config.yaml
n_layer: 13
d_model: 704
n_head: 11
n_kv_head: 11
head_dim: 64
d_mlp: 2816
vocab_size: 32000
activation: "gelu"
norm: "layernorm"
norm_place: "pre"
norm_eps: 1e-05
positions: "learned"
qk_norm: false
attn_scale: 0.125
bias: "all"
tie_embeddings: true
parallel_block: false
init: "orth"
init_std_qkv: 0.0217
init_std_o: 0.00426
init_std_up: 0.0217
init_std_down: 0.00426
optimizer: "muon"
lr: 0.0105
beta1: 0.95
weight_decay: 0.016
lr_head: 0.00782
grad_clip: 0.5
warmup_steps: 200
schedule: "wsd"
decay_fraction: 0.877
decay_shape: "linear"
final_lr_fraction: 0.05
batch_tokens: 262144
seq_len: 1024
doc_mask: true
train_tokens: 1542000000
steps: 5883
dataset: "wikipedia_en"
MLP neurons of a small language model. Each row is named by its layer, matrix (up: input weights) and neuron, and shows model dimensions 448-511. Each number is 50 + 12 x the weight over its row's rms, rounded and kept within 0 to 99.
After each neuron's rows, "fires on" lists the tokens most often at its 100 highest values on Wikipedia text that the model never trained on.

L2.up2662:49 49 39 45 50 52 59 64 35 48 46 70 66 59 64 39 53 53 54 55 70 43 32 36 32 55 49 41 47 40 59 50 48 56 37 60 44 49 61 30 52 35 54 32 58 56 39 55 57 49 66 46 49 30 46 48 19 38 55 37 44 71 44 41
fires on: " then", " later", " other", " rest", " former"

L2.up2467:46 50 50 36 43 33 38 43 34 39 58 61 60 31 66 57 47 35 21 34 38 54 38 67 84 51 36 50 48 50 40 52 45 42 63 48 93 41 80 57 41 73 59 70 40 44 46 42 56 57 45 39 19 53 65 55 63 70 43 73 50 44 70 58
fires on: "ing", "ed", "d", "y", "r"

L2.up2603:57 49 30 37 13 46 44 67 53 42 38 54 58 48 43 51 61 30 55 40 40 37 77 45 56 53 41 66 70 59 67 60 53 61 57 75 59 56 48 54 59 52 41 31 40 62 63 49 70 56 41 40 43 78 47 46 65 48 43 55 52 49 38 64
fires on: "in", " in", " In", " March", " August", " for"

L2.up1671:51 59 56 53 60 56 45 54 64 64 73 31 53 55 66 49 56 43 46 58 43 41 44 61 53 67 49 45 71 43 50 38 19 47 32 66 48 33 46 42 53 53 38 56 48 42 53 59 34 39 75 43 51 71 52 62 53 47 29 51 70 40 21 61
fires on: " released", ".", " out", " Home", "er"

L2.up2418:68 53 23 40 41 36 66 33 65 53 45 67 34 57 62 36 50 46 56 39 69 45 40 62 51 74 48 73 48 55 83 47 50 40 52 49 56 55 32 34 68 39 49 48 46 48 65 50 64 66 35 45 56 49 55 40 41 53 67 71 42 44 60 56
fires on: "e", "ne", "che", " Col", " College"

L2.up2117:52 60 60 63 53 56 44 25 52 46 52 56 37 49 55 31 54 77 58 54 41 50 47 41 55 61 56 42 75 33 49 35 63 52 67 80 54 50 62 34 45 66 47 22 48 59 41 44 68 61 54 56 45 55 42 54 71 56 36 33 50 43 46 37
fires on: " of", " non", "-", " the", "ci", " all"

L2.up2766:59 75 35 42 41 69 55 57 36 40 36 65 60 25 45 51 44 18 52 38 61 65 44 52 43 59 43 55 25 27 43 55 40 23 52 48 29 54 44 28 78 44 55 49 34 41 62 49 43 46 48 44 48 45 75 38 39 49 33 47 41 66 56 65
fires on: "\"", ")", " 1990", " get", " ="

L2.up222:42 42 38 33 33 58 63 52 36 53 44 51 43 44 50 42 39 73 55 59 56 36 35 62 42 72 43 44 71 41 43 63 48 55 48 50 63 58 56 56 32 50 32 44 57 53 41 62 46 73 43 36 49 52 53 30 36 53 52 58 59 74 50 44
fires on: " m", " R", " F", " 0", " All", " H"

L2.up1203:62 37 46 34 52 65 48 63 37 63 56 85 61 61 54 82 29 45 55 50 46 52 42 30 49 50 49 50 39 47 50 59 40 55 70 49 52 43 39 46 56 69 55 29 88 55 62 49 38 41 24 70 55 47 51 44 52 41 72 57 41 77 40 58
fires on: "===", "==", " Labour", "\n", " ±%"

L2.up427:38 42 59 31 56 38 52 60 51 48 68 43 36 47 61 48 51 42 79 42 71 60 44 49 43 60 58 50 49 69 47 35 49 42 50 81 43 38 31 08 52 56 45 27 50 28 23 57 43 18 38 55 69 41 42 54 58 56 33 62 49 24 46 32
fires on: " of", " best", " least", " most", " 100"

L2.up1193:56 69 68 47 42 54 60 39 50 62 58 56 50 53 57 40 27 68 35 62 52 78 58 56 48 46 56 68 32 45 60 32 33 52 33 59 44 58 40 54 40 30 63 60 53 59 56 59 51 32 71 39 63 50 53 52 43 58 56 65 51 41 58 32
fires on: " (", ":", "(", " mi"

L2.up2272:36 30 24 52 45 50 28 56 58 53 27 48 62 52 59 55 54 71 47 63 54 38 41 50 31 53 36 41 28 68 48 55 45 44 53 33 47 18 72 55 68 45 67 17 56 40 49 53 50 43 22 52 63 41 67 48 20 43 40 63 58 59 33 64
fires on: " =", " 2", " politician", " is", " 10"

L2.up1354:41 45 32 42 57 60 42 47 40 59 59 35 56 62 48 59 53 78 45 55 46 65 73 68 34 28 51 72 59 40 64 45 51 43 36 56 61 73 52 64 61 28 38 45 30 58 45 52 55 41 41 44 62 38 49 55 39 60 35 41 40 67 59 61
fires on: " two", " Women", " couple", " career", " family", " marriage"

L2.up1652:43 38 62 65 34 35 31 61 55 27 70 50 38 39 45 43 41 41 59 64 33 54 30 41 55 34 28 62 52 82 53 86 34 67 43 44 39 37 52 40 78 57 50 36 64 46 47 40 59 58 33 61 52 74 65 52 53 53 54 52 58 52 62 58
fires on: " m", " due", " II", " 3", "ru"

L2.up570:52 40 32 48 62 52 45 56 34 68 52 42 71 19 71 54 78 57 59 53 31 66 59 49 55 62 49 54 64 53 50 49 42 47 69 49 42 48 46 52 51 30 41 62 48 71 46 54 43 60 60 51 60 60 66 38 46 48 54 38 55 51 48 62
fires on: "\"", " Kind", " Public", "Ma", "?", "La"

L2.up663:60 46 40 35 59 67 54 58 57 64 27 80 25 43 40 44 42 36 32 42 33 45 28 38 56 59 52 60 44 51 61 53 47 46 47 43 49 41 64 54 62 48 58 46 56 70 39 63 39 61 57 49 71 31 32 58 44 67 41 55 52 56 55 60
fires on: " none", " not", " never", " each", " without", " Without"

L2.up527:57 53 49 75 44 53 53 43 29 71 57 65 51 37 52 56 63 32 63 37 46 43 30 53 48 60 36 39 41 44 52 54 74 62 38 44 69 60 49 59 43 45 72 54 60 69 52 47 44 56 67 48 63 49 62 48 33 66 26 49 48 30 35 64
fires on: " un", " Un", " directly", "dis", " that", " de"

L2.up1436:60 21 48 44 61 47 50 63 61 55 77 45 39 56 47 54 44 41 38 66 53 49 36 38 46 53 34 67 57 54 53 75 62 57 35 39 41 69 36 61 48 59 62 29 43 30 48 49 48 53 48 54 69 57 42 46 34 52 48 52 65 48 68 62
fires on: "ed", ")", "s", "ne", "e", "iz"

L2.up1927:40 49 68 55 64 69 44 50 38 52 33 40 70 45 63 63 63 45 49 38 41 78 67 62 46 50 48 41 61 53 47 51 55 31 56 49 52 65 52 40 43 65 59 31 43 64 52 69 48 46 46 60 50 56 41 34 66 50 65 37 72 39 50 49
fires on: " high", " Small", " micro", "ing", " small", " large"

L2.up2520:75 70 48 29 59 23 67 41 53 52 51 65 64 52 48 43 67 42 60 25 52 80 45 53 48 56 47 52 44 46 62 39 70 38 36 51 36 53 52 51 55 59 56 43 52 33 48 67 46 47 53 46 46 35 60 43 51 54 48 32 70 36 38 39
fires on: " La", " la", " held", "a", " place", " on"

L2.up1286:61 46 55 40 56 53 55 40 46 55 35 77 62 51 64 26 59 73 69 43 50 70 45 41 42 41 46 52 36 59 42 49 66 55 45 56 42 42 37 43 49 48 60 55 49 38 54 27 36 63 39 37 39 42 52 39 43 66 56 70 29 54 64 90
fires on: " un", " half", "100.00%", " non", " shares", " quarter"

L2.up2311:34 68 35 35 33 38 62 28 37 54 44 53 55 62 29 61 60 64 58 61 35 53 36 47 37 82 61 60 30 61 51 35 43 16 80 51 68 19 52 57 43 67 64 45 57 37 35 61 39 53 38 54 51 39 65 39 40 54 43 35 50 42 58 75
fires on: " with", " With", " &", " without"

L2.up421:58 32 46 21 40 68 43 50 53 48 43 78 34 63 75 47 59 39 49 43 46 38 34 32 66 41 45 40 50 63 51 71 55 58 74 49 67 53 64 62 71 37 53 39 69 56 48 54 56 41 55 48 50 58 48 59 44 57 63 60 62 45 52 61
fires on: "th", "st", "nd", " main"

L2.up24:61 58 60 64 37 42 49 54 63 35 38 51 60 68 42 32 67 43 53 36 66 49 39 47 54 52 62 43 41 49 53 43 59 46 65 46 62 59 29 51 31 48 43 49 63 56 42 42 58 27 41 70 37 53 47 52 70 41 28 40 45 35 60 61
fires on: " on", " On", "On"

L2.up1146:52 65 66 53 55 50 54 52 51 48 52 62 16 50 62 62 51 81 55 56 50 54 63 48 45 43 57 44 68 62 55 47 40 50 57 34 49 38 37 36 58 44 77 42 45 39 41 50 71 37 59 46 50 36 55 36 56 47 47 58 39 69 53 59
fires on: " Ni", " Li", " Ha", "hei", "ee", " Ley"